MLP neurons of a small language model. Each row is named by its layer, matrix (up: input weights) and neuron, and shows model dimensions 234-297. Each number is 128 + 32 x the weight over its row's rms, rounded and kept within 0 to 255.
A block is one neuron, or neurons of one layer that tend to fire together. After each block is what it responds to, as a language model described it from the Wikipedia text at the highest values.

L6.up565 [141  84 132 149 108 117 171  76 122 140 100  94 197 118 107 104 155  84  91  49 137 135  77 167 109 101 135 102 102 158 162 113 116 114 101 137 162  95 130  91 138 161 112 158 147 121 116  79 208  95  72 199 149  65  75 133 121 205 122 156 175 166 106 140]
L6.up755 [ 90 146 112 101 184 102 163 127 141 175 190 175 132 121 113 154 153 123 119 122 194 100 136 128 102  96 142 156 118 131 102 113 131  91 147 118  99 129 136  73 101 113 124 147 134 122 131 145 123 141 106 137 111 131 194 126  85 140 145 153 138 138 130  92]
L6.up887 [115 119  98 205 149 145  93 129  52 148 120 144 121 157 149 151 142 132 123  94 190  88 152 171 138 124 148 112 127 161 145  98  74  82 143  91 144 116 105  90 137 171 180 133 138 129 147 134 106 111 138 127 149 124 176 169 105 143 158 112 137 145 134 146]
L6.up908 [150 150 123 104 118 125 164 119 120  84 159 107 137 151 151  81 154  99 133 116 119 124  72 111  73 100 165  74  99 135 159 114 124 143  97 154 104 132 139 147 102 130 131 154 156 130  49 105 139 119 106 166 139 108 122 148 149 169 105 128 169 152 120 137]
L6.up1002 [151 157 106 178 120 103 139 162 147 111 167 106 145 138 127  78 125 132 112  58  96 145 136 121 108 108 116 115  87  96 147 143  86 170  71 151  89 112 161  74  96 139 136 127 122 127  50  86 190 177  97 127  95 137 113 134 138 158 182 142 175 166 104 151]
L6.up1222 [ 73 212 134  74 170 101 151 125 144 124 202 144 174 147 154 114 156  82 101  80  99 136 108 163  75  94 164  90 124 133  94 147 111 100  82 157  61  98 121  74 109  92 118 147  97 147 115 120 176 119  75 160 120 130 159 110 141 104 141 110 108 149 140 112]
L6.up1647 [117 144 106 148 152 141 158 126 104 102 144  93 153  69 169 141 101  99 103  68 150 129 102 107 107  86 179  54  79 150 185 130 185 105 144  92 146 104 135  63  58 167 133 155 111 168  74  84 143 117 119 126 105 101 105 146 138 112 106 140 173 145 147 118]
L6.up1734 [119 109 151 160 155 141 148 167  57 141 138 173 125 119  89 121 127 143 107 141  66 148 135 159  72 151 141  75 145 104 110 139 155 136 156 126 170 134  96  41 102 125 103  93 123 146 150 154 102  76 109  91 112 165 125 202 127  91 162 137  83 163 161 108]
Surname or entity name (or its final piece) opening a main clause as subject, often after an introductory phrase or heading, e.g. Carlson, Miller, Bogdanović.

L6.up283 [108 106 141 144 175 149 108 151 126 132 131  76 160 106  87 136 118  68 112  51 103  86 126 127 150 127 117 124  91 134 107 133  97 112  77 118 116 118 150 159 123 147 112 162 125 198 109 151 156 109 122 122  96 150 144 144 164  84 121  96 164 124 115 101]
L6.up350 [ 95 164 129 115 159 171 144 114 117 127 153  26 115 104 156 147 139 104 187  59  53  75 100 142 126  69 138 127  54 156 115 126 135 115  96 141 129  80  86 150 159 106 149 166 133 181 114 116 155  99 153 148  68 130 117 179  90 122 151 130 165 173 104 137]
L6.up664 [197 133  93 126 152 105 136 149 138 114 131 105 164 103 162  68 154 144 190  85  73  66 100 145  94 122 135 120  58 143  79 125 157 118 154 128 113 130 176 116 136 125 129 174  75 112 137 115 170 104 110 192  80 137 114 127 110 134 136  99  92 154  77 111]
L6.up698 [140  89 148 123  82 114 114 134 146 172 117  88 127 135 101 103 139 106 128 136 125 103 121 158 142 159 109 124 150  73  38 155 162 192 158 136 144 170 125 150 115 102 160 134 140 117 194 181 168 108 131 103 121 118 122 148  66 167 160 141 157 119 151 116]
L6.up704 [171 127 160 109 165 105 112 157  76 107 131  85  78  94  71 173 120 182 163  97 198 143 180 153 208  84 149 172 105 104  54 138 114 126 118 149 135 101 134  88 123 142 162 178  93 146 144 132 133 129 127 196 121 106 110 121  68  43 143 120 142 110  98  73]
L6.up943 [150  60  89 137 152 139 111 160 135 118 151  85 156 114 141 127 120 141  93  81  55  64 114 146 156  81 108 109  79  98 142  87 172 178  40 161 128 171 152 109 121 188 103 123 152 164 105  47 135 147  87 155  99 153 120 154  57  67  72 140 146 121 146  95]
L6.up1541 [ 97 172 143 148 146 180 123 122 135  88  88 169 123 122 106  88 196  64 123  46 121 141 179 109 111  93 146 174  95 144  91 118 128 102  76 159 131 128 143 165 174  78  96 147 102 117 175 126 131 147 185 197  51 107  89 119  94 105 187 133 145 123 158  84]
L6.up1986 [124  72 149 104 100 138 162 141 115 107 187 110 142  87 159  90 110 144 120  91 117 153 124 139 118  97 118 132 128 145 126 179 126 114 147 141 133  90 132  96  91 128  93 196 104 113  79  99 126 140 148 166 109 127 183 184  48  60 124 167 122 164 103  61]
Opening quote mark, article, or adverb that begins the description after verbs like described as, called, considered, was, e.g. "described her as "an", "called the character a", "considered "thoroughly".

L7.up29 [179 167 109 143 165 144  83 136 120 133 162 148 127 135  73 145 134 104 131 126  94 135 162 141 148  95 113 102 113 131 144 143 118  96 119 177 130 152 111 107  74  85 180 143 177 128 160 148  97 116  98 123 153 110 121 138  70 161 101 112 103 157 143  82]
L7.up96 [140 125 149 168 151 146 122  91  89 162 118 166 118 108  79 125  68 115 143 133 112  86 176 168  90 129 188 181  84 109 184 136 137 104 119 172 114 107 112 144 176 149 177 104 135 180 105 113 112 115 141  96 192 146  95 141 153 123 152 136 142  99 165 138]
L7.up181 [210 126  63 146 136 126 131  80 140 102  89 147 153 114 126 147 133 116 115  87  93 109 112 125 150 113 109 133 204  92 139 136 106 148  90 146 100 144 174 151 123 108 108  99 163  86 185  75  26  83  90 139 130 153 107 125 136  48 191 140 118 102 105 157]
L7.up210 [140  30 127 123 199 116 174 177 129  54 115 123 108 123 160 139  94 165 153 158  97 140 108  92 152 122 148 132 111  93 123 126  89 155 141  83  88 154 113  92 120 163 120 127 137 123 163 128 115 132 143 141 127 112  74  96 123 119 125 215 131 133 118 103]
L7.up716 [152 167 154  96 151 138 114 145 119 115  86 100 180 106 116 142 120 112 164  96 161 100  98 143 168 139 127 166 110 122 170  88 119 147  65 138 122  85 109 146 136 124 127 150  72 209 139 155 115 136 118 124 140 139  67 134  89 105 111 108 128 156  93  80]
L7.up783 [193 120  75 112 116  62  99  90 125 132  83  75 161  49  93 138  94 115  94 129  84  73 139 148 124 113 142  86  93 158 163 119 110 156 108 127 121 179 116 135 125 117 127  85 134  87 128 161 130 102 155 103  91 103 184 156  86 140 146 134  92  97 105  83]
L7.up1364 [146 146 178 128 171  79 115 151  96 126  88 173 194 118 134  96 110 114 102 136 120  75  73  93 127 139 124 136  73 147 181 159 128 157 116 117  85 100  88 109  92 187 138 173 177 159 111 125 134 129  99 123  92 117  95 166 124  64  95 113 134 153 122  83]
L7.up1672 [198  86 154 120 123 107 109 152  80 153 131 151 122 131 139 146 112 134 162 150 111  75  99  71 134 122 170 159 128  85 148 119 102 138 108 133  80  72 101 129 151 154 177 104 124  84 107  91  79 118  68  97 131  99  68 132 134  67 136 150  96 126 127 110]
Past participle verbs, often passive or reduced relative clauses after a noun or was/is, usually followed by by/in: produced, located, directed.

L4.up1108 [112 178  74  93 161 106 120 147 134  89 190 213 152 163  71 176 125 155  83 137 138 106 145 135 146 110 115 106  83 148 124 106 131 175 147 129  99 168  95 122 128 173 131 150 154 101 145 142 154  82 103 141  93 145 150 106 143  99 117 145 138 105  92 142]
Final word pieces of multi-token surnames in cast lists, rosters, election tables and prose, e.g. Moff-att, Clout-ier, Lov-ell, Barcl-ay.

L6.up475 [166  58 118  94 100  72 152 147  85  82 150 124 103 114 161 133 152 136 154 135 173 127 143 129  96 132 134  90 137 102 195 142  99 122 117 126  72 124 135 101 134 160  97 179 147 125  81 140 145 126 109 157 128 128 136 181 166 118 141 112 180 186  92  80]
L6.up496 [134 111  85  86 111 152 128 176 144 129  63 164 154 141 139 143 124  66 144 160 160 141 119 170 137  71 142 102 152 207 124 133 163 134 116 137 121 109  99 119 162 121 147 130 158 100  72 166 123 125  91 166 156  94 149 148 145 123 184 112 172 155 121 125]
L6.up525 [123 144  80  90 125 129 121 114 133  95  95 163 195  60  52 149  92 123  91 144 138 165 172 164 122 108 151 107 160 118 112 128  96  74 183 129 145  87 137 161  68  92 161  79 183 143 134 122 130 136 104 114 120  98 132 135 168 162 104 140 121 171  79  94]
L6.up750 [121 128 130 119 169 165 119 122 115 103 107 144 127 101 117 133 169 166 143  75 134 118 151 127  36 159 123 138 118 123 167 136  90 121 148 102 115 154 194 164 133 127 126 164  92 103 138 106 182 117 101 128 141 111 168 194 122  98 136 147 155 136 108  99]
L6.up884 [139 126 144 148 127 145 115 104 155  67 123 119 111 154 117 111 183 109  86 103 193 130  80 131 160 101 140 125 135 196 131 117  85 121 133 126 146 175 123 150  89 181  92 112  87  80  93  95 154 131  76 131 162 106  94 101 136 130 139 161 185  94  95 115]
L6.up1007 [174 117 108 163 139  81 110 136 115  90  94 107  92 115  91 162 130  97 133 146 143 125 116 148 127  87 159 159 117 104  89  92  66 184 165 174 166 144 125 136  77 125  74 135  86 167 143 138  69 129 149 147 108 108 132 232  83 115 176 142 136 144 100 117]
L6.up1502 [204 112 103 159 137 118  93  79 144  70 103  86 142 107 130 131 122 109 127 129  90 111 136 149 215 124 153  97 121  99  97  96 168 116 159  93 146 137 138 156 112 159  59 142  90 167 149 182 132 109  48 121 126 106 112 135 133  67 164 145 165 115 110 127]
L6.up1959 [176 133 119 115  97 105 159  98  90  73  81  95 141  86 142 161 158 128 131 151 162 135 113 185 163 101 172 115 122 133 132 118 105 110 174 188 114 126  81  63 118 137 128 143  98 140 114 138 203  98 149 109 119 107 116 168  73 106 140 190 173 145  93 127]
Blank spaces between pipe separators in Wikipedia tables such as election results, census rows, and track lists; sometimes leading digits like 0 or 30 in census percentages.

L4.up436 [184 148  81 131 140  59  74  64 138 139 153 112 125 139 138 122 109  95 110  93 115  79  93 210 124 118 174 112  67 141 157  77  82 109  77 133  97 183 142 182 158 163 109 110 158  62 127 146 175 110 159 139 140 141  64 123 196 172  86 104 164 110 119 151]
Prepositions and particles completing a set phrase before its object, like determined by, such as, as well as, responsible for, and verb endings (-ize, -ates); also section-heading ==.

L6.up556 [163 134  91 177 145  82 135 110  91 113 174  85  68 132  81 163 160 150 119 106 139 113 159 149 134 120  98  86 141 150 167 133 113 187  93 117  28 152 133 161 108  46  86 115 183 145 168  79 100  93 128 142 140 137 133 135 158 134 171 125 144 126 128 138]
L6.up830 [163 115 122 132 159 131 154 137  87 143 116 115 130 116 184 125  74 101 128 125 152 126 145 169  96  79 133 149 107 142 133 105  92 180  96 126  60  79 134 109 113 115 147 139 172 171 115  89 132 129 150 165 177 113  82 126 115  70 111  81  80 179 146 114]
L6.up1045 [170 129 118  84 167  98 140 127 131 108  78  56 151 133 132 134 135 124 140  97  67 100  76 153 121 102 187 122  51 152 167  81  37 157 103 142 114 134 153 129 119 132  99  96 148 171 148 135 115 109 138 117 111 107  62 102  74  85 138 176 158 151 109  95]
L6.up1099 [200 133 113 175 141 156 129 174 132 122  76  67 110 146 113 118  77  82 130  84 117  97 117 167 111 102 146 107 109 157 135 119 131 156 103 102 112 152  84 151 124 149 136  59 108 165 103  81 152 135 138 149 120  92  77 103  94  89 111 205 146 182  70  93]
L6.up1261 [220  78 114 192 169 136 128 121 120 132  78 115 100 126 113 165 170 160 137 159  87 143 113 184 185 158 139 170 115 108 146 102  74 201  91 118 100 173 131 138 123 145 138 102 127 133 108 122 110 145 101 151 194  98  80 168 146 109 110 108 141 146  89 115]
L6.up1325 [154  83 135 118 135 135 127 133 124  79 148 105 128 123 100 135 186 107 132 104 187 157  83 137  43  95  99 165 114 128 113 137 111 151 120 144 102 119 110 112 162 111 115 164 123 137 158 107 121 148  80 162 139  91  93 105 168  78 130 132 154 166 149  92]
L6.up1580 [136 100 146 136 158 157  89 169 105 143  80  79 164 163 134 128 113 100 188 145 119 109 114 150 100  83 108 167  80 108 187 101  74 135  84 159  65 125 125 136 151 115 134 171 132 101 168 142  87 106 149 150 198  89  84 174 160 146  71 137 124 111 105 106]
L6.up1609 [ 95 129 141 163 170  90 127 135  74  86  74 121  81 128 117 179  87 114 148 128  82  57  96  93 169 105 123 110  84 126 135 195  59 141 137  62  86 112 111 142  98 186  93 131 195 138 114 106  89 101 161 161 142 161 123  93  58 121 118 105 141 150 116  84]
Past participles and adverbs that open a trailing phrase and need a following preposition, such as known (as), well (as), restricted (to), reported (to).

L4.up567 [178  94 113 109 110  95 138 131 103 130  77 107 134 101 104 125  90 103 119  85 112  64 122 162 152 122 136 136  89 121 141 159 126  94 194 130 117  73 160 133 103 125 168 111 121 122 125 155  68 145 120 147 101 128 115 132  73  91 145 150 130 134 109 109]
Past participles and predicate adjectives right after was/is/be/been/not, often before a preposition, such as connected to, translated into, immune, eligible.

L7.up194 [ 92 119 158  64 102 111  88 113 144 102  80 126 132 123 158 145 114 118 132 138 135 114 103 155  86 119 182  98 104 109 154 111 152  87 132 169 163 140 119 146 116 164 170 140 149 142 110 106 110  75  66  66 129 127 129 161 118 114 163 147 176  83 118 151]
L7.up234 [174 107 116  87 115 168 130 150  99 128 118 149 162 153 123 160  66 120 104 163 205 137 114 121  77  82 133 149 158 152 138 166 138 108 119 107 137 110 100 109 138 123 136 155 107 116 124 152 125  77  49 139 151 113 189  83 107 144 124 138  92 140  94  75]
L7.up276 [157 132  86  80 118 177 176 110  70 101  96 128 202 101 119 139 112 129 134 152  94  93 115 168 140 128 135 144 170 164 154 144  98 138 141 165 172 164 125 118 182 113 132  99 155 205 171  91 231 125  77 160 124  86 142 107  99 160 200 128  79 109 127 153]
L7.up444 [108 148 116 107 157  87 105 101 209 135 170 112 102  97  80 169 157  63 158 117 147  77 165 187  91 108 154 143  75 144 144 161 157 102 144 157  73  91 157 130 130 119 135 127 149  99 217 166 168 102  93 123 153 168 176  95 140 142 184 120  37 182 135 156]
L7.up1051 [141 174 135  77  96 122 168 129 163 138 204 172 139 164 114 155 113  67 105 123 124 127  79 102 108 111 178 129 105 142 110 169 114 189 146 191 103 110 160  97  94  99 174 160 165 165 109  97 125 121 114 140 163 119  74 112 115 180 155 146 162 118 139 132]
L7.up1512 [123 157 145 156 132 121 128 162 120 117 142 138 162 224  96 126 145 102 131 163 128  91 167 147 130 127 133 151 111  99 151 186 140 136 141 150 117 144 152  90 121 134 134 184 107 132 150 103 133 115  64 147 179 123 162 107  88 140 131 195 127 131  80 169]
L7.up1562 [122 135 134  93 155 184 170  97 164 126 152 150 165 141 154 198 119 103 119 153 105 150 132 125  79 143 138 142 108  82 148  59 126 140 202 116 127 149 146 154 117 114 164 117 148 152 129 184 122 101 101 132 119 143 140 105 151 179  86 133 141 173 128 158]
L7.up1999 [130  78 134 107 145 105 193 110 120 111 152 199 132 105  74 157 126  95 103 134 174 102 140 161 115 103 122 101 108 140 140 115 126 132  84 177 122 133 158 116  61 113 148 115 173 137 159 149 120  99  80 136 173 100 141 158 159 136 128 133 112 153 105  92]
Last word piece of a multi-token surname, often one named earlier, as in McC-abe, Wred-e, Van Hal-en; also the digit after a decimal point (30.4).

L4.up1284 [140 123 107 134 151 150 168 111 178  87 153 121 102  62 138 141 141 171  61  77 121 106 141 124 103  81 122 132 110 186  72  85 166 111  90 165  97 127  77 154 118 133  99 146 172 139  90  99 138  76 108 148 133 140 120 191 123 111  77 135 198 134  92  98]
Negation tokens such as not, 't contractions and the un- prefix, plus openings of quotations and song titles like "I and "Give.

L6.up296 [125 131  80 119 110 106 141  81 166 142 170 157 166 178 157 163 110 165 145 135 133 163 131 151  74 121 141 151 113 181 148  56 121 186  79  78 173  73 122 119 151 138 137 103 149 155 123 134 145 144  59  95  92 124  93  95 150 186 104  77 124 134 144 145]
L6.up335 [117 161 138 102 110 121 119  76 100  67 145 128  54 133 104 168 143  98  77 116 139 126 158  82 127 130 131 113 108  92 163  99 114 151 143 140 153  95 109 109  65 124 136 133 135 104  98 102 104 157  63 127 159 109 122  99  81 102 115 192 160 130 124 152]
L6.up385 [129 163  87 154 103  91 135 102 135 107 191 158  68  75 113 166  92 213  94 196 160  40  96 112 138  78 135 120 142  89 117 143  98 150 149  87 137 103 130  94 132 165 104  71 132 162 130  80 150 104 124  64 104 129  76 105 209 137 114 124 126 101 121 171]
L6.up890 [129 183  89 143 163  97 128  77  79 123 153 115 117 100 120 119 161 120  95 125 154  55 149 152 179  50 127 134 104 153 119  62 135 132 124 122 116 137 159 194 127 163 157 123 167 159 131 100 139  93 104  70 117 125 153 108 197 127 127 119 148 120  76 137]
L6.up1313 [140 146 115 158 136 104  84  70  43  98 145 160 111  75 195 129  86  69 118 155 129  75 125 131 196  40 117 120 169 121 132 126  42 135 109 162 100 128 136 109 160 133 170 106 125 132 178 152 146 112 112 138 123 104  62 135 194  88 172  96  66 109 123 146]
L6.up1610 [132 109 132 123 138 139 120 118 129 119 127 145 101 124 128 120 112 121 114 142  95 113 104 127  99 127 171  55  64  96 121 116 131 161 107 112 135 155 155 158 146 168 136 124 129 145 117 119 175 118 112 143 169 195 138 189 124 137  96  81  97 105 129 126]
L6.up1756 [120 184  76 132 187 106  78 117  77 153 158 200  73  77  90 145 139 131  95 146 137  69 111  86 155  92 153 138 123  93  77 121 119 146 108 160 118 126 120 139 121 146 156  69 160 135 131 130 110 161 143  88 113 137 104  83 150  72 137 125 126  73 136 128]
L6.up1861 [115 148 119 150 152  97  78  43  61 138 171 129  78 161 121 113 165  83  72 119  77 116  94 118 167  96 143 121 119 139 130 139  64 113 139 106 108 178 149  84 162 156 175 114 115  89 110 114 145 130   1 117 148 118  78  92 179 119 148 134 125 117 156 167]
Word pieces and short words inside scientific or technical descriptions: endings of technical terms (imparipinn-ate, pedipal-ps), and measurement units or numbers (cm, meter, 3 ft 6).

L7.up261 [143 130 107 145 152  67 154 134 157 142 168  75  62 158 118 137 140  96 130  89 118 110 169  91 100 114 125  90  67 159 126  79 127 153 110  95 172 193 170  73 100 158 113 132 207 145  95 146 114 121 188 175 137 147 168 115 109 159 107 136  70 136  95 155]
L7.up736 [157 176  53 137 102  85 159 125  89  78 167 146 138 160 110 130 126  97 125 104 122 113 155 101 108 105 146 201 130 111  60  74 100 129  86 138 139 125 130 114 150 117 193 157 176 147  99  74 143 128 146 178 104 124 133 113  83 158 150 159 151 124 135 160]
L7.up756 [127 119 137 135 148 162 110  85 113  80 132 138 118 153 149 108 127 134  72 123 151 121 165 123  54  63  96 156 100 187 120 164  66 187  78 176 114 142 101 101 121 153 123  68 161 111 132 145 112 138  87 151 114 108 118 119 155 155 156 149 159 205 107 118]
L7.up808 [155 174 109 186 109 125 185 131 152 152 131 155 145 157 134 162 113 166  63 148 132 100 128 155 140 113 175 199 146 158  95  78 122 100 108  97 178 118 178 164 115 105 147 126 159 165 124  95  92 137 117 132 149 160 102 100 167 167 117 123 122 134  96 118]
L7.up1307 [141 218  65 114 161 163  72 184 124 115 129 173 139 100 135 143 112 121 127 146  43 181  86 140 140 109 239  23  96  78  45  95 118  96 133  99 136 116  87 109 138 143 114 120 199 150 141 149 175 178 131 127 176 186 143 141 147 129 127 138 105 109 113 132]
L7.up1619 [137 132  92 163 135  90 188 136 138 108 119  91 110 134 171  86 121 101 125  93 155 138 120 194 158 145 113  65  83 172  64 101 150 140 138 163 168 135 178 164  98 137 109 136 145 117 122 124 104 120 123 138 125  75  79 107 153 153 126 113 181 141 127 113]
L7.up1927 [140 149  79 180 140  74 142 138 110  71 165 146  93 125  83 136 134 157  63 114 110 115  73 131 122  90 155 103  69  93  46  46  83 163 130 128 196 158  98 157 125 155  85 117 136 118 130 131 104 151 142 112  88 118 112  84 157 138 110 116  98  88 110  74]
L7.up2030 [148 177  67  63 165 127 155 166  91 117 204 183 142 104 134  96 145 122  65 121 122  89 113 109 121 104 166 128  98 145  92  68 174 160 101 193 137  95 110 183 122 171 160 173 150  95 162 195 137 128 142 123 118 177 119 143 144 115  95 169 130  60 114 117]
Verbs like is, are and be right after a subject noun phrase in encyclopedic science text, introducing a predicate, e.g. "The species is native".

L7.up216 [132 150  61 107 125 175 199 121  83 101 145 126 158 110 158 206 120 111 105 143 167  86  99 103 103  44 135 138 116 182  96 100 127 137  74 121 111 114 121 160 133 128  98  89 131  89  97 106 157  98 168 117 121 179 160 146 172 102 150 199 157 161 105 104]
L7.up284 [134 153 109 158 143 153 163 145 129 107 100 122 129  74 110 103 126 163 112 117  98  88  51 116 106 164 165  95 148 125 179 139 153 129 143 111 129  51 136 113 124 102 160 167 110 140 157  94 104 158 172 139 144 115 121 115 102 115 131 132 166 172 108  74]
L7.up286 [176 130  92 144  93  69 168  99 128 128  98  72 158 106 158 201 151 130 153 102 130 118 123 138 120  65 103 138  96 102 135  92 147 164 130 150 135  32 106 135 128 109 161 187  96  43  97 125 119 147 156 132 147  91  73 202 144 149  97  95 180 151 100  96]
L7.up507 [191 132 120 104 157 147 177 118 146  79 105 181 154  99 101  92 117 153 126 116 157 101 145 107 121  90 153 109  90 113  87  73  88 139 109 157 103  65  85 192  83  69 181 183 122 122 150  65  91  87 123 165 138 121 112 169  80 111 115 129 181 119  93 119]
L7.up595 [183  98  86 103 231 124 122 178 142 115 167  59  70  53 107 117 192 129 176  95 112 135 116 130 162 137 130  95  86  83 102  33 154  80 141 136  69 128 126 133 119  72 106 112 135  98 103 104  82  75  95 131  93 125 108 164 103 101  75 188 106 141 112 116]
L7.up831 [116 156 111 171 162 152 107 114  65  54 151  91 169 134 101 168 155 121  78  94 134 105 105 110 120  98  94  82  92 104 117 161 103 139  92  84 176 115 137 118 116  86 105 117 116 133 159 147 133 112  98 129 112 114  59 124 128  89 123 142 184 140 160  69]
L7.up1123 [138  94 120 171  90 105 174  97  90  86 117 133 156 139  81  81 152 122  96 114 148 126 143  39 107 113 123 122  97 130  93 160  96 130  97  72 138  46 180 147 108 149 161 139 150 104 133 151 223 101 188 115 124 172 143 100 120  74 127 164 178 143 167 151]
L7.up1281 [133 183 157 119 168 123 155  65 168 167 126 156 130 149 171 136 138 164  78 133 157 159  93 136 145 169 149 106 130 130  86 106 141 125 153 167 106 100 152 140  90  92 120 117 115 108  91 105 154 147  69 159 116  69 124 117 173  87  95 132 139 110 100  26]
The first token of a word beginning a quoted phrase, song or work title, or proper name, often a single letter such as f, I, O or Y.